{
  "n_layer": 12,
  "d_model": 256,
  "n_head": 4,
  "n_kv_head": 1,
  "head_dim": 64,
  "d_mlp": 704,
  "vocab_size": 8192,
  "activation": "swiglu",
  "norm": "rmsnorm",
  "norm_place": "pre",
  "norm_eps": 1e-06,
  "positions": "rope",
  "rope_base": 10000.0,
  "rope_fraction": 1.0,
  "qk_norm": false,
  "attn_scale": 0.125,
  "bias": "none",
  "tie_embeddings": false,
  "parallel_block": false,
  "init": "normal",
  "init_std_qkv": 0.0225,
  "init_std_o": 0.0,
  "init_std_up": 0.0225,
  "init_std_down": 0.0,
  "optimizer": "adam_atan2",
  "lr": 0.000968,
  "lr_mult_qkv": 0.7,
  "beta1": 0.9,
  "beta2": 0.99,
  "lr_head": 0.00559,
  "grad_clip": 1.0,
  "warmup_steps": 229,
  "schedule": "wsd",
  "decay_fraction": 0.745,
  "decay_shape": "exp",
  "final_lr_fraction": 0.0,
  "batch_tokens": [16384, 32768, 49152],
  "seq_len": 384,
  "doc_mask": true,
  "train_tokens": 256300000,
  "steps": 8269,
  "dataset": "wikipedia_en"
}
MLP neurons of a small language model. Each row is named by its layer, matrix (gate and up: input weights) and neuron, and shows model dimensions 112-239. Each number is 500 + 25 x the weight over its row's rms, rounded and kept within 0 to 999. Numbers have three digits each. A neuron's up and down rows have the sign that makes its largest values positive.
After each neuron's rows, "fires after" lists the tokens most often just before its 100 highest values on Wikipedia text that the model never trained on.

L5.gate465:506503484496437539470492503475447533497487510507518503448534497510528516483529518500494500475513476469480532462492514524481524539479517496507493469503474513523535491504486496510525530499511482538490462598533517498504522438519500478500510495514484484537513497522517478487493477510506483491447514503531473534518487499542536510465453485478511487481516522500528534496494517503444494495558
L5.up465:530530501473497460485483508428477507509497424519493547517544487493465514508468497492468477510471469506479514470541518514507528518524520509524499493489542480486469494514492525507560490540486511518535531488462481476488499489481484520529494497498526485528545542515486487475531487441503472490448507534546530485454508491504523496505501475494462522468482533519516519462489506529495497487525
fires after: " (", " a", " was"

L3.gate442:469478474503509480505473496455512478545481473493504515462509442529443528526495510469467501485470485464483527481495478515467475532486502499521505500503490588479520496523477504511510465488531509521538500467495532457489536507476459520483510508520493441492502508540525526473513430495485473531494513483537520516486427534533497481494512490498511550474520523507490538527517496512539535555520
L3.up442:464511480529471522452492473472484475513468456493483524492476479503504517534536559492536517471508464494498477495500440502522484505478507471491488512494477532500533506485469470507481484464485498509547467524531488515515505556503493540513493517495489509481490490542546524453525482488494523516506561500513485518525502506504486529503528513518561472486479508518489484469513478449487511549553
fires after: " |", " (", " a", ";"

L3.gate191:490465494518491532487492492481512449541507509514486539515541475550491486509502472475511532495520484468490482470484530526504520502509501488476573506532503520502497463501521523512506516521499464500510519521484493514472514514497480508512488452483456478521514499481527512474496468492499493500503530492486551503534506518476486511465511510507533501452526485525493494517484516421521514470521
L3.up191:474517479530517529483512481509494513525509469443453470515536511546516467504481485520523564507503485485497477455473490512520486497477504494520459500499532536469512478495511494496505530505498512506522505429493492526536520521510522485496516503544478517516503507514510520455550439504508556498475516491491514501517548504502477488476503502516444474451518508480488530492511482516422472509503
fires after: " |", "-", " the", ":"

L3.gate68:480449508489498582519471515457494478499494531517477538490509468514455460482541492465501518527468496490517526494454516557465453481516501513546533501478493512478494478527461517504477527513474506499514497512477520497518527504507474529514468465473506462522553506474511491478492481475486485493479499454466486497512460538529514503491530537467476525502531504524480494501486460447532500513492
L3.up68:480474474496517507523481461495510561488526488467478454493502514507497523534511574568502477523525456488500460496539548519491513478470515548480468503534476502474525537459515526486505489482473522494511469476484470510510505512486496507492503497505553475514539496534493469480481526514523492462494515480485480498488499533506516499486493481488544468483518474509472575474477510481485489586546
fires after: " |", " a"

L4.gate58:493502437462504439529457499504518476495474521498493515489478497480484534518483486455459488503539489499462538515494529497532520524483513503508509523497529535551504437513470502463502442486520467524491507486505509526471489490501463491515515482503479544484525511456499504502508541543520452490528477526548531477552496439489517517513473529473504486549454529539512486514484468537495477498499
L4.up58:530498522493491486476456524506517498501476510487531523493480507502528501512509478502511531484525507545460473491471502506523535489480484488485542516511449490520528493453504487463515477494532529529549499493504470504523524483501500446464502482499489491508509521534486494507515487501489475503538521530518557483539506480456473499464517511468545531562572490476479507490481507490501489520496
fires after: " the", ",", ".", " The"

L4.gate201:503549494517516468489503461495521509537481486509536493479489486551450498470494458480436512491442492498502498446476496523491476508564463504490521528473526486523492538497483511500491460482541497528530520500499509504529481472503500477511511431462488463500533506496501520545492487473464520471481465484523546483499507502560510497470489473514490514539466519519474522534495458486528516446489
L4.up201:529483470501503507504470507481476502511470498539490505526470507521501488498486536484548499515486483512466515529446519496498503525460503502525497488525521520462475489471554476490484476526512522491515527509473520510516508463515517490518532493507470511468489445512468517547549515535489516553549518486522456453535507559560508488463504504478497499517537535471461492510484460499530456495467
fires after: " a", " the", " (", " an", " \""

L5.gate404:504455462498482475511477490480494472520541481477482530547514508493520448486487517542527537516451461496493488497520501503493442537507488529508503487532473516476478473505507498471510532497489524494494517496494539540498513489529476512466544461513549494516514504493561511501504506510501498499447500519489509524500496531555510500516498503504440437464538518542516493501501487509467483495476
L5.up404:509432494532476502485517512457507510501511467467481508481515479484512442492498512503505512484450506481537540503479519533495491486507481510529525486483464492481510476517506456489529532526510491503510534514574529483516468509531501503474499470516539514533519461516522510505509454506507495534481468498545510502486506485546523520467504429513569510473472517513516504481546512474490498460485
fires after: " —", " 0", "3", " 1"

L3.gate84:523507483471475528474486515479507485501499559538474499476516507508484472493516474518481499485493502491509510486498477533509492473472516470487548546488516485524563535491482499472485519491561462513489470497521448520542519536502497516489479498509503526502540536489516484458480486500445503527476472495474483527489451514524500495509485529472519491559455508546519533500463506482451492485533
L3.up84:548525506535455501472481473490537538481517519498496471521537498476507495523528490522533507509518506458529498486470494493553504509528529501475468499501527453499462482502487510505523504530497507493483503509490489487519504517516520496508517526507464504478473527487548501507498531488528534544497499449526517507526513445426511476507487472494480484500493495506521441528554507547550554494501
fires after: "In", " in", " In", "|", " 18"

L3.gate520:521531481536514480477508449492519487501491544511527484474531507458454480503478514489511494474485482457493538503476555528520475490499548528484480525532529506546482519477514479469500496487559507488516474488473523497480481502494495461504497473516493490564500474489492487548525482491446518462461482490480492475510498500504504504464463459493533498467506472544511538491493510489492501460485
L3.up520:513491498542485498504503516517502482509486555539478477477489508506479502498524514513543451486510463504507532499498513507535496500541506516551485505474557510490513517479526526505483470508527505451525515503474453459501477545513488490514465490484520517524515462509518485514531505486499519509506481422518495476529531537531520504470516505495525496508536486523499555524512486462498491543534
fires after: " a", " (", "-", " A", " is"

L5.gate629:495500467503546532497531519503472470496494468539441537507544487511498484500492504464497513469503523493516499514516545521511520517430498451509514515524527490461512476473500460478494510524497456519479483471482497527506514542508516519498507470533474485484489508493460494461466515530538502485516496521490456502469511525463503534493485495514535468466480488530538496510532415476443488513517
L5.up629:503517483485517522523516498441492524511506520476486487515481522497523506463519456502484496496509494484464489499499503496533484520494492477501490470532521516489528556518490479488475437462475514507554492497518549512456495518525512489507499496497462539523463499488498531500545536507528504467485501499539515533501485474534464481525473460489499459500557520469491502496466456516524504525485
fires after: " was", " is", " be", " were", " are"

L4.gate299:438498457446490473483523504485520477455490500499510535472508542482492504466512466510525502539452516461519498560518487480487520525453545520491509515515515527490547514513494483464518467523472431501487489525444503474415505481544534508500477473518518508493512499515498492453525481515536486488490520538494477493484503492485501476489470504475513535506500476504469460511517539516522512453486
L4.up299:482526509514498537480519507525540461480456533512515518511492505483501514477511559555476508548466521468501478523531498504536511491474490511487574509505499505483529525515443497490519510490502507539483471536497496522504515481506502523464438466486502473498531487499482519476504514450508482429482512461537482491522527527466505503498496517497499521558546467463516467515468474515497491487531
fires after: ",", " the", " and", "|"

L8.gate7:528455477479469501485474508523533536492504509515528513510508499522483516495447467476509533526549511526474459506480559529554536458524488470490483486514496538476507511514455511490524525466492521480486527500481516548470451517501455539507517459495463478540505495460491494463512513472508517525498495499537522495551531527488509517501497453463521513528466499508537479521516461484511490446490
L8.up7:476468468461477494513469444536510507513517535485465492522526479507530528512462490467509552521515527518475462447490537527509510471470502522470481480470509476518551503533504542500473508480495479500497515508495497549484525521463486518436540477489500512511517517522493485495508490508513517545531515473487450482500492542519507518499478487462478510512548542505510519498514473514493513530450
fires after: "\n", "=", "\n\n"

L5.gate284:541508498509482529530502485487498477551519496492512506534508523523474544494558474488545531503456454467489459484505500486530480479479517503531484514510523511536492511550524499477495546503459514513519507516498518532489498490473488498482506517499493517494510502517514494491529503478489460476527519511434539470520516503486470524513507442500531556452508486471484488546491507485499437481479
L5.up284:498523471463524470524451523525463448510502503490502525490477513517565521484491493511499509557519520464532532561477494507478486494553517505471512443495465500552494461509515529515515526447482490504534475459519485505504482469483537482502527450506493469496520498459485517530474489504455506473477493522521506477491461530476482502457500535530453547490498500488545466506484522508484512492487
fires after: "|", " medal", " and", "-"

L4.gate3:497529511466523521472491521496528488521517512477475536497499489504468521487478468493475541484491507544489501489507513513507529519490496531489513507481511522484502530506515454481518503474536493508491506530470499525541537514509511538506475469499473473522526543509464507501527509499471554480468486521509511507463509503492514530517520514484492470543498454473508492492442479513507472511498
L4.up3:467539517469479516469508496540507479484472504520496481501501483521492430488516513517499527525519488549506465474491522527461473475520523500491481479480491537469502475466506494485519471498484516482463541485517514503504433493492516496540523491518456544470518508480520478487477469506491512525473520464504502496502497503489500524499468488519512478541499511475491471506499475493545508510512
fires after: " the", " (", "|", "The", " a", " in"

L4.gate570:494498518497468557437483504452527500491491515485482465516467491494488475502520501449525505502477492431496503519512503542542446501459521483510494517548425525530537531474489510407478557443493520475501487485504520525488504499508502500486519498562466498539521477453486508477541498495474503493513529500522511490556502487527515508536500508482496535500518524498460503510482535509523465505538
L4.up570:506509514503489550484437513474478480468525546476496426501440464521484480505494518462492493500457490461497504503484501531534472499473494470528501504514449513536517518486485493474444517475486527456502490504515521493496483514532503471474536504525498508543511474488498500487522525510496481535469506460538541500523480533526527552541548512504518536496504500504484500514501499513531511534535
fires after: "–", " (", " $", " |"

L3.gate176:524503492475466518497477520473485537513497466490502507521487467526484533483495473464505524521522493497506491489534484529468440465457487503504539504476502548489504513437453429474435457481482515532534486461449513510459517514485509506474459476542465519552476493490528560463479464510513471504448502483492528503535510522522528484482510527531533484483507484484519492494515455479508484534502
L3.up176:534490500450485548481503517483497523513487515472493522492471487508483489482530534536456507519535472499497452458464526507508486485507493493514526516486472532518545520460515496501475499467507516520575478516518449511475486501527532491526473485532488504523464456533508553484489479498489473491479521486502504499516514529524493469501508500495547496477535461457527505489507485476515528523504
fires after: " |", ";", "W", " as", "-"

L7.gate317:521469508539469552479521491518495534489515480514500471510529496497516502521487499531482520490453448478526541537534489478552475503498543516497449462478549503529504490528476522515520503490490494499474490471477504468511521518514526502458504512535509473499498524472513504494493515523537530497470469452527531514507477470457522532474516502543479476530462488532477492506522513491485527516495
L7.up317:544530476509490484477478483493523485491542459536468533560510438498497506512540474497493480534479514531521537533481466449474551514479484470547500495545513486488520497519509513539520500494501492486489502505535485501536490583537544531495528543484482509488475527514509485480543519517542505519534496565510441519479512552471460492480489491494491489500512497527458520532483470506491482507535
fires after: "=", "ora", " was"

L5.gate42:476482517521474468525460483489515486548485492531448469510508530523511507497479507498465475478515512556483476514488475513518498528493490525486486507478508489501497497516527478494529499511506539482476486499486450509527523478491515505466524463504479487512516542452475488536536491497496490533535503537551529465532497490480502523528488496497515492529444505561501465555540532482484501511485
L5.up42:503502486490487497487478535478550477483566507461480548505567537500516506483504521522518526511477452502507506491513513492498487504534496484508489476499457465474455516501579489519481513480478511529514534464498502522535507505484482464485452484478497494494466516497472485503534545492485528476461523504503497489475507472512454492500500532514523527471500513496519482488490505474530480474493
fires after: ",", " (", "=", "-", " in", "."

L8.gate641:543511472516501550506508522498519479551508524497493530479511533494505480483515469459514568550462508518496493483463505511472527534435498501463500549478517510474501539488460496497498535494541497534475498529492464564480487504519504522501498494515480492544500469486457490455535522458402483465479476470468492560470482525525502493513494523488476478493537477522502493516518485482490472458496
L8.up641:517523503498435490471505501495528510529522518494478507508519470451491545507500508475530476490531495449482484490526513523530491493506518503496500495560516487446521471505541489503496487522458525485522517510474470475498485539514505487505487484462498512527503552516517504503517506536516498512470483525456498487544518453503512495471511483482486482504497526460542545525508517490467518545561
fires after: " 1", " 0", "|", " 2", " |", " 17"

L3.gate480:539506487489526481465491517525480525497538505440476511480509505489481525504496438482455474469497509491491447504446553526563543537526513478513490503491502508547462498526517509492516539467498501472456510531511480509474485465473557490538500459545493499437459526510514511496493508530441528504479526544513524490513484479524505529519526494494488486518500523530507491542539496472503472489508
L3.up480:507500505491508506497517526502474500543561535513496547476521529481503524493534482490534486515520495493537528483484497517518500518494546490532486505535475468502449505458532508510501555495562499467455524501478508551505508482482501472504495519505461477436477486466528531474519527498491528486543507482538508511458483511522516509552525525487494478500519508509487488515535529477531476516519
fires after: "-", "–", "\\", " (", "{", " Order"

L5.gate610:516502477504529508508473493482498522493513506506479475531534505499488517473520482514502507497464477447504453509498488497490523467483525502517526514525466499493487518501485511506526535496473478519505458509549512531484471472548511518472481495468479521522476516499509503490522469468480514457503479471467514498475497514519527464469510475511479516457502466533517482563473523459490490486493
L5.up610:529502506583487490493512534506501479543493450516475503470493459498481523499516517522522489537487516528520486528471486494497531448522513476494476450520480518541506529489479503509459485483528516498495493511563465488517545513497523508500521513504478502468467519480524483539498463489491533531499439494524503516491471460490499484506497512515507543469506489506446551562515520520547496466532
fires after: "|", " his", " medal", " has", " continued", " can"

L7.gate435:496493516474515511505548468501523540546439485511494520510490500515494488519485503478481507495517556546512536482512507520502553484511473540510517542514474479505478496503525439537481448489497553485539526509475515477483481478564534509477505508468541539484529498511511534498492483479513498493524496476478507485537484520511479492475498505512475537494518542519540491488506476452479498508510
L7.up435:516519533493505507469509489494550516510496476520470530551504464518483485485499536456496495500528543544507537484503534539523542459509487516488476540517464516501496529469506523501482491489500519530507480465498514477524476500493511483569504494495542528532545478507517513511510457494496525474502486527458518499548499479464492499495498500479528560484565506469515519432472454488507536463528
fires after: ".", "W", "  "

L5.gate165:482481471500449481474458502467524467529519526466500506567499515514477520481529516485483479454481448537495502503566510505496516527496523498483500511486468471481522533538489504526547535482487500523507498498511437521486505489522531526504490485504528466527506498470509517506513512521456482520509510535485470522491512512492523463501449491499507492479485495546480474498510508470509507465455
L5.up165:546549455519535521463469426507488543510513517530491476507481469483491535500503527495540528509512485493487502527502513490510526466505489515518499437514515454511426510488495479517457497502477526498493510487466537472484497461499498461536463473510489520528496555498466513479472503459533554452490529504532522468469507530500506524541474464506492513466447514492502521511486523506507483500469
fires after: "=", ".", " |", "|", "\n", " first"

L4.gate510:485490493500491504452469504535483514474501512546510486451492478536488542512486483451472493511471495523483491495508504506513525503493491515498499503538476485461504548487496485480486502503461490502494466512498470495496528454512467509508451452481494488477506478510516521517486476512519472533471502558496530503502511493521479474450469478461531503527479496491523462540467454514545530505467
L4.up510:503512491472491492508539511507574494468518491519489543490488497507544547516494497550453528476500515481481473504497482506528528545502499534496463560479526507489482492509521478509505464481498521505451508519470469460512505555444483548453471492458525509510520477504495489531538505471506516492484512503453530516513516484515543499513490542489477553524507475483477513483502530484524509521528
fires after: " the", " The", ",", "The"

L5.gate112:508496531542484545468488494513545480506485505487493482545494477533525471526515532522513527519505508510476524511550497511571485521468515492495531533515517498497528524496480511514517481475521511484504486454466464492501512487524509485486484517522509485516558497478496497500524448522519543502515509473469497511503487491470477483473545503496516506532513506543510522489466460469466441511533
L5.up112:516511467498512467497480534472511499469508522455475470498465512503515500529494500515504497568503490495490527529495487493473491538459508530513526505476510509523500471500514511540540518473489504503501499481457498464487505464499509474483487472492496549571507520448517552513442490537528471544431514495471463499495510516472519464501467478484450528537481540533494522488491463469497518513487
fires after: "–", "\n", "="

L4.gate408:545517505518473560467517513509491534477495510519480515499492473516494504495476548490481481480514459514486485474482500538528515511454491490475544502493521523477506515477498431483491511479488540508513514479488479510534520491499533513515469479500470460518513497531535530476488505478467513500440530565512513506533507485521487524507480469503544479523512508492518516542486455513501445557514
L4.up408:520498537519451499508531478503507522510447457526503471513525465517500516474468507486510459522513498476499481495479492518531528517489489500501504473427494482469495477502462463517492510515491542523492518458530478530501537466516496503543481515486518429477511488511495484531467495495469507492519537531469481524496492455506511522473475520478499470498523530513521525514492466533471477489523
fires after: "\n", " (", "\n\n", ".", "=", " 0"

L4.gate676:504522476522513498506466521483509522501506557494499567512470493471497488482491520541477507517462522508475501486511506500489545533492493486496462498514545513468516540504554468484459484480493506528494503472524471508499549541538521513493503486490501443502543478516507535529447508539520510461473486480493527489516496481518512463509445474489455509568454487528531545519508467466497503511477
L4.up676:489553476520491532484519465505521473518510517488502448516545486499510458494480484495491505548497565534495529490479526512534501510502511495515534468491499527493524481505475571514536466509491487459460506508458469540510524506477494512520518515473476506504462535506421481499516508476533510570520472496474463533515527441477460483505531482474512523501518504516465521531501506527529469498508
fires after: " the", " In", "|", " in", "In", " W"

L3.gate523:542499462519482506480510450492490537462513512520510524467486476496462519477524489489507529515547498513513471482499511537512498480496511501520478464481484518526511510517478487490500489458485522542547515505537520543503453474528532482513511488519491508571535490512500542482493555497493494468478532488551511489500510538536496500485472483512486520489498493505499531541515478478544488521478
L3.up523:475490470497520477489501472474499548465527516521503515503454488490470493487474498490523503533529502476477504468484473497503543517496495464548481475509488482482492501570482504507520476528520510475520547449509513457538491504487497505483516472519521500534525496541523506484515536492526486487473565495516494491530498506536500499479484482580495509522527509489444491539496486513533496507470
fires after: " a", " |", "|", "-", " an"

L8.gate128:494496504531475453490452483506548489504535523530498526518482490479501474530483491502482494527536476492537475504513478490491519554544524491469498488502482504499461505520580499509507501458495467483532483466525488541503477493528512504509482499496501501456482524511478554506462502462469485490474432515499513529517506468483541492504545498544522492514509523500567504471510488510490478518502
L8.up128:522487487484507478500486518477484521547459512487547467529498520460542518495520519521488478536475455507522484531515484517462512510483504546550523490510501493511501531527496488524500524479550521513510549470532508480544522439487479504481495481518538483522550498509495513470532476463525513513458528463475522517508523561526486491515506466549434497527552523507504552480482468498485516492517
fires after: "\n", "\n\n", "7", "-", " signed"

L5.gate67:516514486501488544500517443522551520518494496497483504508500500521525503507525519508478493489498483513480499498495499529515491479523458501501480492511535494476487504488523475492493513484492525531510522464463501523484505502518478492498491483481496510515504531482471539471523505513483508466475526487506520521530511530505471510566486495506495499458516487502545483489465499472521469535508
L5.up67:522512504505497534569484505519489503513475509527485539454447449492522499498503481459506507520514538466460517500436451503478523499493485529549489506479534484505461486469528507499497486484510500545514490481487489472507503499512487472454528502492546495500457509533499543492484501505461492532513507477472505497506468490521490528502474519521485530488546477494479507481478500478499476517523
fires after: "|", " |", "=", "\n", "\n\n"

L7.gate152:572488481490467500453527459532483515519500463495491507522497523456476526498498523491488560467477487480480523485484498517485550530505513475476525536525478538485502557481469507483488533490486515533481488499493497502514526432533539513537502487470489458487499508494495527536457496498474534487490530510520486515510507460539489484475519491460485482445484476514521522510537493540478526456511
L7.up152:500502507506456504494450487504475461479464496502480537483501462483520475537503528503501527457498503458509462489496493512506494495483492498523478488537489519483484514507477473490511515520533508527552530503483507537488465489528530521509497534494541520523495500444516489477497518481468535463531487515479504507481500529512523517515492501481494460517472552525496513450463508486497472509513
fires after: " were", " was", " been", " is", " be", " w"

L8.gate582:472529480434514502508476479485489484574505450505489522497532503544484502472477515482487493488511527524505464514492503487529461495516494475493502491479485491482509492486525473534499502508497542506537514496477504469509488488487485492482508497426496509505512528500497455553465478503503502505513534502486499504500477509513470507509519504525506440512527520508474554401483560505430484536514
L8.up582:475514497446457504493500508485521525523511529518534523523486495504480491476459501477515474491516512493512486499460514516544500455526488466519477474517501464512515466517549472471513485536522517503533495503499542480528482503527496511492499509476472507493487546499496529509492474488488523479557513509490526462503500503429500504480477484504480539467537452494551504501489479493546512538539
fires after: " |", ".", " ."

L4.gate146:468537518487490513522505467498482512508518514527487486525465476505484521500516491518469516517463479491518490514481481501536506493503498479492473533500523483550490542498482518518505497453521524549452501524440550542471491512507455491514511510516480478543482503481455498514520471464525549422482487482488530499463469500511468507504494502495488489501522531464491542493442506499487532493482
L4.up146:464511482484499521497464511474540467479489509534497538535527470504471511453475498528500494484501526489501477507488474472478537495536508503517484460480497477475486488499578488518521500490467556497508455506465473545522486489527565481480458492527504498492497532498517503509481508487464481510499489541452526544508522502477516552466442519495471500543469504555474507521498496512476518496519
fires after: " (", " a", " \"", " of", " was"

L4.gate646:500489520528492488465526525458437513477493502533503529492494503512508482521472541476531496476470538477531530510497499544467470547480533481501492509525481492479487508487522533484499469471501518491493533491507462511504530464534523457518475513537504482540469528491504501468513494498476543507500533462518501554467501435506511493443503482518530514494503513563503499501517482502489489466518
L4.up646:486528521508496519495436556526528510509491479462481533520471528518488478520494518521468502527540478518475525510538476518517565493439489517469467524529520522491532514497493497479506454511496489563517472454498512486529511553506504507489520486505514491501510504500476493453504498495573501481502481496503498462492494486455556534486482515495515557528496503513483519514506457476494477564495
fires after: "="

L5.gate106:496494491520457502448457462500519487458471528501485520522518497540465522501497465483499510464474517518478513527481480530516490480527512500505482488499499526466587517518517495515512478514496498539488488522489504489494521476513535499524468508515499485531503511449474514485538485487499529463512502517519539449505489521500490479521444489513526505509441507526541495472481480545464491470445
L5.up106:497505486515510550509507490478520489541491504474453414558483497501525470507535464521469494474495487488499501526509503513516518474501455497521545527478477551482521523537510506514571502449463511463537488511536517513487491509490556512477475452515464521479497527525523475519531510512502484495482476504491482503446491510485481492487491461492474461526523453519518512510513507452521511526538
fires after: "=", "\n\n", ".", "|", " the"

L3.gate597:479505476528529522496500510497496508518505498499482552502512464544516482497512486488504517467502528490460491500503496498551501499474515510485503516464451486469488459500475479485467539454461522480489490452552446493504520515544524502487515562477491513530527508498494501531524469446479518517500506525497466499485493477528513495470505449464460488505497517534515507518463458476486491470492
L3.up597:442479516492466494517519485504476471529542475525530527484518496519476524513521525491570530485481486494559512513489488511496504463525497478530532467506477482521521522492531491564514479512494504471523479497502478493503487491509505491468482493506508443488548517528486482518542473509486523511492471497502513482497481509478486516479531463467558468459533506519505488510499518440519493449520
fires after: " 0", " −", " 1", " 2", " 3", "|"

L3.gate268:543487499544511492492515455429505498535527492511497496513481469511493480486517466505486463529458456508507516446509508496473467493536508505515488472498466472538480535497512505557485505490511495508575525518506491510506493503504538441488487449501500448545514504528521472538480508483472533436510508469496521516491509511554470504465523460531519512500534501489515512507511488510531562517483
L3.up268:492508482488492519479503521489490479532496460467500533506490481471487475460484462468515508515477512504496522477458517511477462474498454489518521525535451521466540489483543474508482507483507485440524522465488513502491515470511503517534506502507533470513496503495458543469522482504458516480507546576477530532492513538484475500490506482475502513468563517501481513487497514526483480451495
fires after: " a", " an"

L8.gate100:540490458495457531461514465508513489514520512492491460497517473486448500514475489489490545526503540509531491503516507543507497460511495470473512500516503459476556505457484509497499595481503497488478510525488472521507474490485475519520463484483480524468491466480480480486509511493525478515523556481515528528531508534535526522512543503472484498450497527551507505479535457515516465504517
L8.up100:498493486544508512520485528484490489523525473477476462495576430534494546512488523464480475505510487547504480506533487514500531497487511479500492509510522484460504512485501451552502521489495468480521478500539488516521497456495478473462497513493494515517476501540466523519491549537515498513490511511519491506494488518451524515488500490502532499432488523556516512486532471498513478521458
fires after: "=", "\n\n", ",", " 18", " Language"

L3.gate55:532487488536483492421525510545482502516511478515455467514539501517519500523488485542511535522510485474505464517482489500495491536506516490501511493556533505494536521524478464466490566445509467482490488527476499488497514482490506515493537540512491479496503498512471484478472495486519498484477492506448515506513494502477458560480536521513523496501459508511499485477431497479514507536491
L3.up55:497526528527478490523519543495498518532502480483507527517528526482546507487537469529530489527489483514536544516511497483534478475488508494490504498534502514537453477546516509511496479481496533482512483497447472451492538466521526462478477491505525491519507499533510471531452486490553535504481463502485494496474484468473527479542478519474475496520483487546507485499457474504496532486499
fires after: " in", " of", " In", " War", " his"

L3.gate510:474513477491511519531492553468484489468511509504459510478463506501467464495498486509495482453467485521528498481537491479471521512486530501469545491432497496493482546494451475516502475531493494521503506476508427503555567475448498458539509500540489507498495501497527499498510496489500493509567494531500499489496514442474477553485518483515507499550486524506542498511533475491494486492482
L3.up510:499512491544501491475460444513493516505508462518515485496507532512498499478489479473521488478520505507501514470529497482561478491500506491451489468529557514472508503536509537577474492472488474499528544506479462491497484537496532495521553501505475479490531534471496471494556520518520552490516501499496527517499509458497474496523470518501487491495458508526497543528494509526465479506511
fires after: " in", " In", " the"

L3.gate503:487503501489514512459489525468477487475509520488449446489456455501530488495489502487483459517481485485510484481514472490495478546472498468512469500505513490491536503488498476493473518457523530477545486490526535487487481467485493536512475482527502491577513506490493498466499536528501524500494483544560492490492528480521463495511459497502490487480527530525514474505513486490517501459503
L3.up503:531455491441477516497487505503514496470468445462477486489520503474508529500470515508487459507518523481508490500469518509536451495502504520499543489513544476494470453486476477488452512522475511489511520491506515477461557459515504504487494479539499519498488512494509474525445529555512504500444458528508506446503487484500516472492524501513525471485490508522542487545521487513471492528511
fires after: "-", "°", " (", " \"", " to", " |"

L8.gate17:498513497515478518532457484465523549499491551506459520493494482502491495474515518529487489499491509484465501475508524532514482526474501500508529469496477487501525484464566495506503512485484503538490544474520493519496540468540505501513488466460518488514520499475495521487489500510495491469501525536517453514540519515517482490541459483522481458489469544503500539523472504518516506501472
L8.up17:509489493486519526497451454495564475521503515497509503551493472472521501500487470480513508516495509506493529519484503493489467482505513463525469429512462533492518443481507492538453492516501521514458521501515461478503487491486477466515506479497455512526474515484485487470516490508474475494500496517506446499508513490458451512472489536497538529508491482528481492506453493515530542506515
fires after: ".", "\n\n", " =", ","

L5.gate460:463473463506494504500521501448507488509481488561463506491532470502491514465468484495491486522483505496509510504517525510523479550441509499523530509485498500539490515535506472516451501509515523488489510518480493514493468518521518486474490522490542485540522477479510450465514439502544490483504473542533472474456478530494501504478482493508511510529478505511533505521512467486505527497506
L5.up460:503475512485502512516513496462480494518499483482479435486501522448476477514456495529514496475529444507500498556500515494542519491477514485532515495499454523528520555493473494504496526515487515497477518519498452520479447513504483523508490529455490559497555490476492515489513522491521505524504464487504515481456514477512516521491492489489480496532483523542482537521531468491503503452544
fires after: " is", " was", " are", " were", " in"

L8.gate372:473471500516486526515472454495573505514519484519482511540539508517493502529514484499459511485473438511461486479499512499464495489469493480488496486492511485521527508477477458502513461515469464521471530523490470485482469503517522530525525479479495524517537468507523491500530494518464490484492528538490512499524526544519523517541451497458505506467535493491530498509509498501513483518475
L8.up372:520441487497501484512543546457513560520497508496455466514518472498504531479521489483500506493525507469493505506496522494516533484508467496507519516512511532547480531526477499489510467471463483480497476516508501516479531519535477550461508515461479507516494477527430514472475507514527483495490494516485515495465490472515508507441514468463448474500529475453477529458496491483484499528523
fires after: "|", " |", "W", "\n\n", "="

L5.gate564:517546503492532500506531521508525516492466494478479504442480506579487485514542487528451491489504469515504461512500500502490561517530517489514487515519529495496537496451493502516493493495463496522537491509475508499462529487529492471526476462511484521524477485523489478500517499515491483472464563502496515504488486511479528480527487477509467464524509467496504481512479468497521432545487
L5.up564:425463495518461517520498535500498526502484520501514524480509473509464515455507515526509553480464494509486492500489469472500501504487496494514469511501470507417569522531502457477460526490504482506521494481507503543527506470501538574479487454506465464507496496510514513516545488509527458484450519502556505538521494500496519490524467514471537519532498477503478485532506525502502534549499
fires after: " (", ".", "\n\n", "\n", ",", " the"